{"n_layer": 16, "d_model": 320, "n_head": 10, "n_kv_head": 1, "head_dim": 32, "d_mlp": 448, "vocab_size": 32000, "activation": "swiglu", "norm": "rmsnorm", "norm_place": "pre", "norm_eps": 1e-05, "positions": "rope", "rope_base": 10000.0, "rope_fraction": 1.0, "qk_norm": false, "attn_scale": 0.177, "bias": "none", "tie_embeddings": true, "parallel_block": false, "init": "normal", "init_std_qkv": 0.0198, "init_std_o": 0.0035, "init_std_up": 0.0198, "init_std_down": 0.00296, "optimizer": "muon_variant", "lr": 0.00119, "beta1": 0.95, "weight_decay": 0.0, "lr_head": 0.0045, "warmup_steps": 200, "schedule": "wsd", "decay_fraction": 1.0, "decay_shape": "linear", "final_lr_fraction": 0.1, "batch_tokens": 131072, "seq_len": 768, "doc_mask": true, "train_tokens": 1332000000, "steps": 10163, "dataset": "wikipedia_en"}
MLP neurons of a small language model. Each row is named by its layer, matrix (gate and up: input weights; down: output weights) and neuron, and shows model dimensions 144-207. Each number is 50 + 15 x the weight over its row's rms, rounded and kept within 0 to 99. A neuron's up and down rows have the sign that makes its largest values positive.
After each neuron's rows, "fires before" lists the tokens most often just after its 100 highest values on Wikipedia text that the model never trained on; "fires on" lists the tokens most often at its 100 highest values on Wikipedia text that the model never trained on.

L9.gate120:39 51 37 72 32 50 51 36 49 55 89 51 44 53 54 37 22 38 40 48 35 32 85 29 45 46 76 54 61 67 62 31 54 55 63 42 50 71 66 67 50 63 71 77 38 83 62 50 26 67 85 41 56 37 27 41 67 29 51 42 24 35 67 50
L9.up120:43 30 69 65 31 47 60 49 52 47 52 30 55 68 36 64 16 54 46 49 20 27 41 45 36 43 71 76 58 54 71 56 29 58 31 47 48 43 42 54 61 48 84 45 61 70 33 56 20 44 66 47 65 71 46 24 76 59 48 41 62 41 59 36
L9.down120:40 61 37 53 52 44 52 48 48 43 77 52 38 42 76 42 35 26 31 41 62 36 48 77 44 61 51 56 50 50 61 39 87 37 67 59 59 55 66 76 42 52 47 55 25 87 62 48 34 49 80 51 56 39 56 72 54 28 59 42 44 37 28 60
fires before: "\n"
fires on: "\n"

L10.gate190:68 55 39 58 60 61 38 70 55 37 86 30 44 60 46 60 63 37 35 25 44 59 49 61 53 34 45 42 60 83 29 44 51 68 53 58 54 58 58 53 37 30 49 50 46 35 57 67 35 57 63 58 39 40 34 67 63 65 91 47 27 32 36 37
L10.up190:42 59 53 43 53 57 49 69 46 74 58 42 38 64 38 69 68 50 49 43 43 31 38 70 90 30 43 63 64 31 29 64 17 77 63 17 61 51 35 23 37 46 51 38 42 21 46 30 38 70 43 26 68 41 58 60 51 49 60 30 38 72 17 60
L10.down190:50 39 53 53 57 58 52 44 65 62 64 16 40 40 50 33 67 57 42 52 37 47 47 33 56 28 65 54 72 35 13 40 32 50 81 23 46 50 64 57 60 54 37 28 68 31 39 52 42 54 65 58 45 78 60 41 69 53 67 55 52 43 52 68
fires before: "\n", "M"
fires on: " (", " =", "===", " ==="

L8.gate155:24 63 55 60 37 59 70 72 67 37 83 50 51 63 45 44 40 51 43 31 40 62 50 65 38 15 64 62 44 55 38 42 40 62 62 73 35 72 32 77 76 62 45 28 34 36 52 46 54 61 44 45 48 21 29 46 62 48 46 78 39 57 51 67
L8.up155:65 24 51 54 42 33 36 60 70 55 54 11 32 57 42 44 54 71 69 44 37 44 44 38 57 56 60 47 81 30 52 55 29 23 30 65 37 37 76 70 47 50 39 58 66 32 37 42 70 53 52 59 56 61 17 41 50 66 67 20 32 26 46 36
L8.down155:44 37 32 49 41 30 44 59 40 54 44 56 31 46 61 36 45 47 37 52 29 54 59 63 33 14 65 32 91 45 28 29 32 32 81 39 34 56 52 25 59 64 71 41 53 47 69 68 53 54 67 53 62 27 61 59 28 52 39 43 55 42 46 50
fires before: "-", "\n"
fires on: "\n", " |"

L5.gate47:58 47 40 66 58 31 68 54 45 63 75 69 47 75 80 69 60 56 36 35 46 63 63 63 38 44 20 62 43 60 46 51 68 42 28 49 60 79 53 70 47 37 61 66 61 60 47 77 55 42 59 52 48 39 49 59 67 47 56 43 69 60 46 53
L5.up47:59 46 54 64 54 50 58 48 51 39 71 63 36 66 57 60 34 54 49 38 62 20 39 63 52 39 49 79 62 46 70 42 68 26 59 24 45 61 63 39 49 47 45 59 69 65 61 23 41 67 60 54 30 43 27 39 39 53 84 18 91 76 47 81
L5.down47:68 34 50 57 47 59 60 69 71 36 52 34 57 44 37 33 45 53 36 50 56 49 36 35 44 36 35 44 58 30 29 50 54 39 57 50 57 54 44 51 45 54 61 59 39 56 73 52 28 72 46 49 57 28 34 46 41 63 63 40 29 30 47 29
fires before: "\n"
fires on: "===", " ==="

L10.gate418:45 55 41 50 56 52 55 21 47 35 42 54 53 39 35 55 37 42 44 63 48 41 53 36 63 56 36 14 25 52 76 25 42 40 60 59 56 45 72 51 52 37 54 24 65 62 25 41 43 25 42 42 28 68 48 60 72 65 67 72 37 52 48 42
L10.up418:49 66 46 65 61 46 49 34 43 33 34 63 33 49 63 71 68 46 43 40 58 45 71 69 88 37 81 24 36 37 51 64 50 34 32 50 49 36 34 36 36 60 42 28 56 67 24 45 36 49 52 55 31 65 50 61 58 64 33 61 48 41 86 49
L10.down418:43 49 75 33 29 59 43 50 41 34 53 64 41 48 56 71 70 39 70 24 35 33 70 32 60 54 50 80 24 36 46 52 28 20 32 42 62 48 63 35 23 61 62 38 29 50 27 59 49 59 51 51 29 60 53 37 40 52 55 39 28 26 50 40
fires before: " as", " for", " 0"
fires on: " such", " known", " |", " Santa"

L9.gate209:66 61 59 38 44 65 55 58 76 57 33 37 50 44 39 40 52 46 15 31 45 46 44 37 71 45 59 61 24 54 88 39 45 39 68 32 46 55 57 56 47 30 40 60 26 41 58 47 42 68 62 62 57 68 69 10 60 41 56 44 20 47 54 38
L9.up209:72 30 63 50 52 62 52 56 56 58 67 42 47 31 40 28 49 64 43 33 46 70 44 73 56 54 51 45 55 53 61 23 40 38 38 44 51 70 68 34 64 34 40 79 39 52 28 58 73 37 65 49 49 87 51 53 59 43 62 51 22 43 75 45
L9.down209:33 30 59 45 48 66 67 46 52 51 53 42 47 61 52 63 30 55 46 53 41 56 32 58 62 23 66 36 64 28 34 70 41 43 66 36 60 62 63 61 28 77 43 45 44 57 61 43 46 60 40 45 54 39 57 54 38 50 42 68 34 72 66 36
fires before: "\n"
fires on: "==", "\n", " ==", "==="

L9.gate351:57 07 50 43 53 77 54 46 44 57 43 42 37 42 57 47 49 63 46 47 45 59 44 74 65 50 60 23 45 62 44 16 70 54 45 37 63 53 48 57 44 42 67 68 40 35 30 34 36 48 63 60 57 50 11 72 60 16 54 70 47 66 60 60
L9.up351:51 85 75 77 79 62 58 69 35 28 47 46 48 31 27 59 47 57 57 43 34 27 40 29 53 29 30 21 56 54 70 59 82 50 55 34 49 59 50 22 38 62 58 53 69 73 62 57 42 47 37 45 65 37 38 60 54 63 52 47 88 69 94 57
L9.down351:40 61 33 72 59 65 54 70 56 13 59 44 55 52 25 19 77 44 48 62 40 45 57 59 36 65 50 28 52 53 56 37 46 50 75 61 84 61 29 38 63 49 37 61 35 77 33 57 51 50 56 53 49 50 44 56 54 43 45 61 60 00 76 64
fires before: "\n"
fires on: "==", "===", " ==", "\n"

L3.gate332:61 39 44 38 32 61 63 62 51 71 50 40 17 44 52 75 73 70 28 55 49 52 53 22 41 40 62 59 46 68 56 27 29 50 43 69 35 65 66 48 58 61 83 53 40 45 49 61 64 70 40 65 34 71 35 51 27 75 48 57 27 53 66 45
L3.up332:58 45 25 48 51 16 35 78 55 50 48 43 40 34 76 73 29 22 60 29 41 43 50 42 50 22 46 38 26 80 42 60 59 45 55 48 48 70 50 39 48 63 51 20 28 46 34 39 64 48 51 64 77 49 22 60 49 59 64 29 42 51 46 73
L3.down332:58 37 53 69 36 53 44 51 63 39 31 14 47 50 55 65 74 55 46 35 46 36 53 22 30 31 40 46 44 66 34 19 42 63 37 64 34 42 78 59 64 72 31 33 34 41 62 66 52 53 50 56 36 42 70 32 39 91 31 32 59 41 81 35
fires before: "\n", " in", " by", " for", " as"
fires on: " =", " known", " written", " recorded"

L13.gate5:74 38 41 73 59 60 64 78 49 42 66 80 47 40 42 43 57 75 36 63 60 56 38 62 29 52 54 41 55 69 28 27 78 73 37 62 55 65 76 39 34 44 55 47 45 36 88 56 58 66 22 41 60 64 18 44 52 51 48 39 46 64 40 71
L13.up5:54 65 41 48 39 49 59 32 49 45 36 27 60 51 65 43 53 47 39 54 71 36 19 60 68 49 45 54 34 80 29 38 36 53 63 24 30 36 52 53 53 65 56 60 28 48 45 56 49 58 65 75 46 27 46 72 38 62 43 39 20 34 51 53
L13.down5:50 39 51 57 66 42 59 70 47 53 45 64 52 58 52 47 42 75 63 71 63 45 44 49 31 41 75 59 55 31 31 44 52 50 43 61 53 49 38 52 28 44 56 26 30 55 41 44 49 63 47 49 35 68 64 37 33 38 62 74 58 47 52 63
fires before: "\n"
fires on: "\n", "==", "===", " =="

L8.gate165:71 72 61 56 44 58 46 60 47 28 67 38 47 59 41 50 14 39 44 58 38 34 28 48 48 27 43 43 50 73 26 44 43 56 53 36 48 62 42 44 58 46 31 24 32 43 93 70 48 50 18 67 26 66 28 49 40 27 61 34 55 63 32 62
L8.up165:65 74 53 71 65 32 40 34 51 58 55 33 39 57 47 22 44 91 62 38 76 99 17 64 61 55 51 43 53 37 48 46 46 39 44 59 31 32 71 41 32 33 32 33 72 40 59 39 61 66 29 42 74 39 59 95 36 41 59 61 45 39 55 69
L8.down165:56 46 33 50 40 53 47 53 56 56 49 49 66 53 42 37 66 67 55 48 47 38 22 44 52 42 50 42 39 44 64 56 61 53 29 80 44 46 43 38 55 76 72 61 62 63 55 39 45 28 39 70 49 00 47 51 64 59 44 33 48 57 69 58
fires before: "\n"
fires on: "==", "===", " ==", " ==="

L9.gate317:70 39 50 64 59 51 54 63 26 64 61 51 55 28 70 61 54 64 56 47 41 51 28 31 44 34 42 41 34 38 61 61 54 81 56 57 34 47 53 73 35 51 47 18 39 58 71 28 40 79 66 44 56 44 45 53 42 54 72 58 42 22 41 37
L9.up317:59 32 63 55 48 64 40 25 70 55 31 54 69 30 73 29 50 70 49 44 29 44 57 25 42 52 62 70 65 49 60 67 56 31 09 56 42 34 58 41 54 75 62 28 60 44 63 51 69 47 53 53 52 48 47 40 78 40 62 41 82 33 51 41
L9.down317:43 44 51 64 64 55 45 41 43 83 53 61 55 40 74 46 57 92 57 41 22 68 39 44 29 51 51 38 76 71 36 58 66 73 75 70 65 37 51 42 43 60 59 17 53 48 61 58 14 56 74 39 65 40 67 66 54 71 83 25 59 24 52 55
fires before: "\n"
fires on: "---|---|---|---|", " |", "===", "|---|---|---|", " ==="

L11.gate373:14 68 40 48 70 50 57 64 46 63 55 37 51 55 71 50 47 67 50 45 31 47 45 79 47 88 30 63 52 29 40 75 73 38 67 57 52 31 50 48 24 53 60 56 52 37 45 50 65 51 63 31 67 53 45 59 51 50 61 35 47 35 53 49
L11.up373:56 55 54 42 89 43 64 33 61 51 54 34 58 73 46 29 59 70 33 27 24 60 52 46 60 58 58 38 76 36 80 56 57 17 47 29 35 46 50 20 39 60 62 42 34 59 42 43 27 41 63 44 77 47 86 48 51 53 41 51 50 81 21 50
L11.down373:60 57 45 39 57 51 53 64 59 18 54 53 40 53 54 25 68 64 50 55 46 40 53 44 62 43 29 47 70 63 59 72 29 18 76 31 59 37 79 61 31 47 79 45 41 58 27 43 30 88 57 68 53 38 76 43 44 76 66 49 58 37 35 47
fires before: ".", "S", "where"
fires on: " No", " U", "."

L12.gate101:33 25 55 67 56 49 43 57 43 31 28 23 52 59 51 45 56 40 73 54 47 76 79 85 54 65 65 34 74 38 44 56 59 35 51 50 61 53 71 61 49 67 41 54 46 43 41 65 42 31 64 24 68 50 61 50 66 67 34 53 47 41 60 50
L12.up101:40 66 49 47 62 80 38 43 56 59 66 53 40 43 41 55 61 33 52 50 28 48 43 39 52 60 44 57 74 73 51 41 49 49 53 49 32 17 62 54 67 39 69 51 35 63 46 62 57 55 48 39 68 35 38 53 78 75 23 35 15 83 41 66
L12.down101:36 31 71 61 35 44 40 66 73 61 66 62 43 58 62 74 77 34 59 76 63 44 40 44 58 50 58 59 54 40 44 79 28 60 70 61 74 47 74 24 72 53 73 52 18 62 48 41 64 66 49 53 50 56 40 49 57 21 48 54 48 19 52 61
fires before: "S", ".", " zone"
fires on: ".", " U", " UTC", ":", " Time"